Weights of a small GPT-style language model, trained from scratch on English Wikipedia.
Size: 10 layers, width 192, 3 heads of 64, MLP 768 tanh GELU, vocabulary 8192, 7.59M parameters.
Architecture: rotary positions, no biases in attention or MLP, normalized queries and keys, attention and MLP in parallel.
Training: a variant of Muon for these matrices, 3815 steps.
MLP neurons of a small language model. Each row is named by its layer, matrix (up: input weights; down: output weights) and neuron, and shows model dimensions 64-127. Each number is 128 + 32 x the weight over its row's rms, rounded and kept within 0 to 255.
After each neuron's rows, "fires on" lists the tokens most often at its 100 highest values on Wikipedia text that the model never trained on.

L5.up543 [175  70 114 102  56 165 164  81 178 136 118 106 141 114 101  83  98 109 148  96 133 153 149  66 145 189 138 206 135  85 152  67  95 203 142 151 159 175 155  53  63 111  88 152  82 114 146 113 136  54  64 161 123 119 118 155 152 122 129 149 140 101 158  86]
L5.down543 [110 142 104 103 123 161 159 122 148 101 155 152 101 114 122 146 123 160 157 114 121 111 126 149 145 135 148 152 135 101 145 153 184 146 135 133  91 152 123 165 155  88  88 132 125 163  62 148 135 100 156 121  42 171 111  83 138 153 107 166 129  96 124 128]
fires on: "e", "en", "ke", "ep", "ne"

L2.up249 [104 107 129 132 138 133 120 155  97 213 152 133  77 130 116 120 125 152 138 159  88 152 129  69 125 135 123  95  99 148 149 131 124 147 132 106 127 184 134  83 128 139  98  67  94  96 176 171 199 140 137 152 129  67 135  77 134  72 126  95 122  81 125 107]
L2.down249 [154 142 129  92 115 116 139  56 143 101 191 186 168 154 158 173 102  67 128 175 158 153 118 173 140 140 161 109 108 146 161 166 111  73  97 171  89 162 132 121  88  92 116 114 101 114 105  85  76  95 100 171 107 147 130 116 167 167 116 157 141 109 146 139]
fires on: "e", "o", " year", " time", "in"

L2.up321 [124 128 116 148 114 153 132 125 141 112 112 137  85 122 121 134 140 186 168  98 117 161 126 136 174  56 156 184 115 135 133  77  58 131 134  84 115 125 121 147 121 137 159 170  88  82 124  96 149 118 172 139  82  95  92 147 198 112  64 145 126 108 102 175]
L2.down321 [161 157 169  78 163 109  92 116  99 108  62  88 136 140 109 117 115 101 158 113 157 140 126 157 101 179 131 101 144 118  61 167 146 127 113 159 161 143 156 163  76 154 131  77 145 109 182 140 171 118 116 132 117 170 175 154  71 143 149 143 122 143 176 162]
fires on: "s", " Thu", "°", "ing", "ly"

L5.up744 [171 128 121 130  40 186 132 126 150  77 107  87 133 112  97  84 136 118 139 100  84  56  71 118 179 113 158 148 117 132 153 168 118 115 109 111 141 123 158 130 111 116  90 121 155 122 149  95 125  85 124 122 177  84 159 134 108  80 156 127 109 154 130 154]
L5.down744 [155 121 173  99 175 100 100 152 174 139 116 127 113 108 108 173 161 173  75  98  89 113 121 120  78 178 134 123 136 122  85 138 139 129 152  95 159 121 129  74 116 153  99 134 114 163 129 120 143 116 143 170  69 160 116  97 112 102  71 159 118 106 141 127]
fires on: "w", "b", "°", "ly", "f", " mi"

L2.up147 [101 200  96  70 167 124 151 161 171  90  80 107  74 165 173 177 172 167 135 128 124 148 174  85  98  93 178 173 158 153 155 102 161 108 121 117  82 121  95 144 119 150 118 188 172 114 124 176 103 178 111  93 104 100 116 172 142 143 106  85  92 100 168  94]
L2.down147 [137  95 203 163  77  88 130 131 127 141 152 153 113  92 143 111 104 122 136  22 138 110  72 168 130 184 120 113 147  92 122 144  75 133 164 103 195 110 130  81 132 114 124  74 106 161 148 115 132  93 127 202 107  81  90 169 138 100  94 204 118  81 165 149]
fires on: "T", " Northern", " South", "ed", "-"

L2.up503 [113 138 138 100 154 157 111 163 118 138 129 150 128  96 169 158  86 173 161 129 180 173 133 162 160 169 107 125 152 166 125 187 160 122 108 101 164 128  84 185 120 132 122 144 141 131 152 172 100 156 120 149 134  41  85 118 111 120 144  95 184  60 183  65]
L2.down503 [ 91 102 154 113  96  56 132 185 151 139 106 130 130 176 130 107 121  94 111 205 137 175 171 148 133  66 159 197  58 130 129 121 127 149 113  97 114 115 169  75 180 130 166  66 125 107 105  76 154 123 193 131 112 177 185 159 154 143  83 166 126 145  88 105]
fires on: "-", "\n"

L5.up603 [152 143  96 152 105 179 159 106 109 192 124 157 132 163 120 129 120 143 150 111 119 145 132 126 195  43 128  73 127 147 119 113 138 222 139 152 126 108 108 140  84  93 164 136  99 139 185 119  69 108 111 110 125 145 131 126 196  47 149 129 107 127 146 112]
L5.down603 [ 71 126 164 132 100  68 136 198 157  28 157  91  52 205 142 140 116 117 174 105 136 110 138 145  83  74 113 166 147 117  70 130  89  89  90 119 167 152 157 164 184 112 124 126 102 125 156 120  71  93 160 143 109 117 164 128 119 135  98 148  86 195 121  81]
fires on: "\n", " have", "and", "al", "3"

L5.up261 [129 135 135 123 216 131 158 110 110 197 115  57 156  93 142 123 126 120 189  96  98 165 211 140 111 157 132 115 139 136 139 137 143 158 152 115  96 137 134  66 119 192  91 145 199 104 117 125 113  74 150  76 196 133 110 115 144 125 104 161 212 150 122 125]
L5.down261 [164 126 154 109  85 160 148 149 180  91 100 116 128 116 152  78 103 135  81 169 173 122 125 137 125 110 155 157 127 149 179 133 134 122 113 165  51  73  99 117 125  77 106 163 156 139 110 165 130 147 177 170  86 132 112  84 140 168 157 119 142 133 119 210]
fires on: "ne", "re", " at", "en", "we", "ting"

L5.up586 [135 158  93 161 105 110 125 148 164 165 137 159 127 176 113  77 129 138 176 116 112  89 193 182 108  93 160 160 118 162 186 108 101 103 235  54 147 157 101 133 137 116 115  84 155 146  68 164 132 154 121  62 168  81 132 153 130 174 128 126 106  94 104 113]
L5.down586 [122 105 161 165 164 108 189 187  99 181  87  94 193 192 132 139  98 138  79 117 158 162 147 145 151 180 107 128 142 128 100 101 110 126 105  90  88 110 109 153 153 105 158  63 120 146 138  93 139  86  86 169  98 176 147 153  61  96 145 152  78 116 119 107]
fires on: " a", " United", " first", "-", "der", " First"

L6.up607 [153 158 116 139 166 152 143 161 120 135 102 128 183 128 181  87 121 104  86  44 126 114 115 101  64 124 149 156 134 115 123 131 137 122 154 175 105 129 122 155 131 127  66 101 162 110 147 134  86 140 141 138 122 141 116 139 195 115 156 125 163  91  65 148]
L6.down607 [106 152 132 129 134 126 140  80 120 107 151 148 147 164  99 140  96 213 110 163 131  84 140 141 145 113  85  30 145 117  72 174  93  90  28 141 103 134  81 132 143 122 144 134  89 159 177  92 144 133  73 166 147  86  52 147 159 120 142 123 135 151 112  99]
fires on: "2", "N", "n", "H", " Sk"

L2.up526 [110 163 133 113 112 148 141 109 160  97 140  97 100  86 145 104 103 104 145  99 144 121 143 118  88 136 151 131  64 195 196 110 136 225 102  77 121 117 150 142 111 119 165  82 123 152  90 109  79 155 107 147  94  83 121 111 145 168 112 136 143 169  55 151]
L2.down526 [156  90 184 116 183 147 148 124  90 175 118 129 135 207 161 184 162 111 125 139 126 216 112  51 140 127 142 106  97  95 122 158 170 120  79 152 186 108  82 116 167  46  96  77 114 151 111  99 166 157  59 123 122 104 156 120 131  84 110 130 110  93 143 102]
fires on: " |", ".", "---|---|---|---|", ":", "R", "|---|---|---|"

L2.up419 [ 65 109 183 182 117 154 118 108 128 182 110 143 163 138  84 156 146 153 116 125 129 147 133 120  80  75 135 107 161  73  68 150 173 174 134 160 117 120 102 133 135 113 154 122 144 135 158 109 141 110 165 109 125 134 141 119 126 110 147 137 140 132  84 187]
L2.down419 [202  90 108  85 125 145 114 158 143 162 130 157  71 124 158 110  90 144 174  74 140 183  82 127 139 128 118 125 112 159 160 117  81 117 129  47 118 179  80 132 107 111 126 130  88 151 186 168 136 130 101 144 137  91 100 140 147 164  45 139 146 133 181 148]
fires on: "-", " Jo", " Ger"

L6.up554 [159 127 161  89 163 177 146  98 171 135 159 119 159 130 171  89 159 121 175 114 121 155  85 110 121 216  74 131  67 166 148 167 137  81  57 143  79 138 108 136  96  95 141 186 154 125 153 144 136  90  78 114 103 183  96 165 108 153  90 149 104 125 203 128]
L6.down554 [157 222  84 186 113 106 156 184 123 146  82 119 153 118 109 147 111 109  52 141 120 118 143 153 170 113 116 121 164 102 120 134  80  89 141 252 141 104 124 129 142 129 144 116  93  90 118 159 152 118 100 168  98 107 119 148 148 146 121 154 148 154 188 140]
fires on: "s", "man", " workers", "chan", " women"

L6.up354 [124 120 144 199 131  92 118  94  80 160 153 158  91  91 104 139 155 116 162 139 139  82  97 125  75 125 169 168 136  86 123 104 137 113  88 103 163 128  71  88 217 135 123 131 122 183 131  87 108 111 194 213 145 114 132  93 154 126  96 133 132 133 107 122]
L6.down354 [164 130 118 174 176 166 114 125 138 125  92 121 161 135 140  98 136 169 137 122 144 213 144 117 182  97 148 135 119 157 116 129 145  96 175  99 153 136 138 125  93  53 158 184 117 123 169 186 195 109 137  91 106  78 109  88 138  92 148  92 136 165 137 127]
fires on: " in", " after", " before", " until", " just"

L2.up516 [143 144 180 116 160 122 132  75 172 116 106 141 143  91 110 111 128  90 158 150 164  92 122 110 129 144 167 173 178 121  80 193 162 113 179  93 123 123 116 134 202 101 128 106  84 154 213  84 101 132 158 178 163 139 105 103 117 137  98 100 149 111 194 120]
L2.down516 [ 92 103 143 136  96  84 142 159 163 132 142 133 117 193 162 129  86 162 148 180 140 158  97 102  94 127 119 147 144 166 113 121 127  95 103 115  99 127 140 101  26 121 126 131 129  85  66 206 150 100 148  80 138 180 180 115 135 154 123 120  98 107 122 169]
fires on: " Bar", "up", "-", " fan", " bar"

L6.up54 [102  92 116 142 191 161 109 147 103 143 104 145 138 183 125 103 114 134 130 127 127  99 122  97 109  91 159 182 126 130 131 122 196  69 133 105 144  71 146 116 137 144 150 122 111 149 130 121 164 147 115 112 108 115 100 137  86 134 134 111 144 108 153 136]
L6.down54 [110 153  93 110  59 198 112  81 161 113 144 120 147 135 106 123 131 163 160 161 146 118 135 219  35  94 106 138 161 138 173 156 101 117 108 145  46 163 134 143 135 128  94 172 174 141 110  90 115  82 131 194  87 110 111 128 149 136  76 126 131 125  93  71]
fires on: "e", " end", "3", "o", "do", "ce"

L2.up672 [130 122 112  95 173 141 177  96  93  96 146 175 127 148 135 112 192 160 162 153  89 141 110  88 106 143  93  82 175 159 115 117 143 181 157 138 149  88 135  80 151 120 183 113 103 113  51 134 162 160 106 110 108 109 114 143 156 133 133 147 153 149 146  95]
L2.down672 [ 74 103  97  87  82 113 168 160 137 186 124 115  55 116 108 144 129 151 125 115 154 114 140 117 117 125 107 130  69 138 164  93  56 142 121 142 183 135 169 159 126 134 119 132 143 124 111 116 127 127 113 119 195 101  74 129  87 138 114  87 152  92 149 112]
fires on: "e", "y", "-", "t", "r", " and"

L2.up125 [141 123 122 130 121 128 125 138 114 114 135 145 201  80 144  95 113  59 109 146  70 155 134 164 158 147  90 152  92  61 178 164 178  91 168 105 143 119  81 112  91 113  68 109 128 104 106 118 151 135 118 130 177 157 146 146 135 147 114 147 151 125 138 113]
L2.down125 [130 148  71 106 130 127 103 120  99 123 188 135  79 103 128 177 158 138  80 105 177  63 118 153 102 120 124 187 124 144 108 114 111 190 160 137  76 146  71 152 135 116  93 147 148 125 125 179 150 145 131 125 170 172  51 139  95 196 146 136  92 115 157 127]
fires on: " ex", "un", " of", " high", "/", "ex"

L2.up230 [100 148  91  47 166 160 111 113 168  89 140 141 131 145 106 186 125 131  88 148 196  92 107 142 139 160 121 144 185  94  67 143 161 183 151 118  75 111  65 188 150 118 137 111  87 136 142 145 110 177  72 168  95 106 162 128 139 174 124  89 139  75 124 113]
L2.down230 [118 112 185  38  82 147 116 108 134 173  89 164 161  90 179 118 121 107 145 100 100 171 141 142  74 127 150 126  91 114  93  92 145 153 133 145 177 101 165 116 146 145 162 127 166 115  82 135  91 105 187  65 162 124 101  70 109 164  60 101 140 136 162 153]
fires on: "\n", ":", "):"

L6.up453 [ 91 165  84  73 125 115 132 114 112 147 175  64 185 160 179 194 112 136 140 136 133 139  83  98 101  77 119 119 133 138 104 146 135 136 145  64 200  92 146 103 116 121 153 154 102 146 149 138 101  59 118  83 113  87 115 107 119 128 165  78  99 176  83 178]
L6.down453 [152  31 100 190 133  94  78 213  90 136 113 174 111 178 121 102 144 129 120 139 150 150 103 130  93 115 115 136 110  94 124 137 121 115 145 133  75 170 164 108 117 175 100 115  89  81 135 120 125 181 159 129 128 149 146 145 153  99 117 151 111  59 150  81]
fires on: " All", "3", " Mc", "itch", "4"

L2.up332 [119 107  77 120 141  98  95 168 183 130 120 102 146 174 181 102 138 158 174 110 161 141 109 114 133 129 130 119 109 146 104 113 151  84 138 137 103  72  66 100 131 157 223 110  88 144 123 115 114  79 109  67 129 125 113 119 163  93 120 147 100  98  90 141]
L2.down332 [150 140 102  95 137 111 119 125 143 190 130 124 121 121 123  98 121  98  77 141 110 139 152 103 129 115  86 118 111  82 112  92 134 178  94 137 109 212 136  95 146  75  42 117 103 160 138 108 154 116 143 135 129 126 124 120 150 135  86 153  97 132 149 135]
fires on: "R", ":", "m", ",", "n"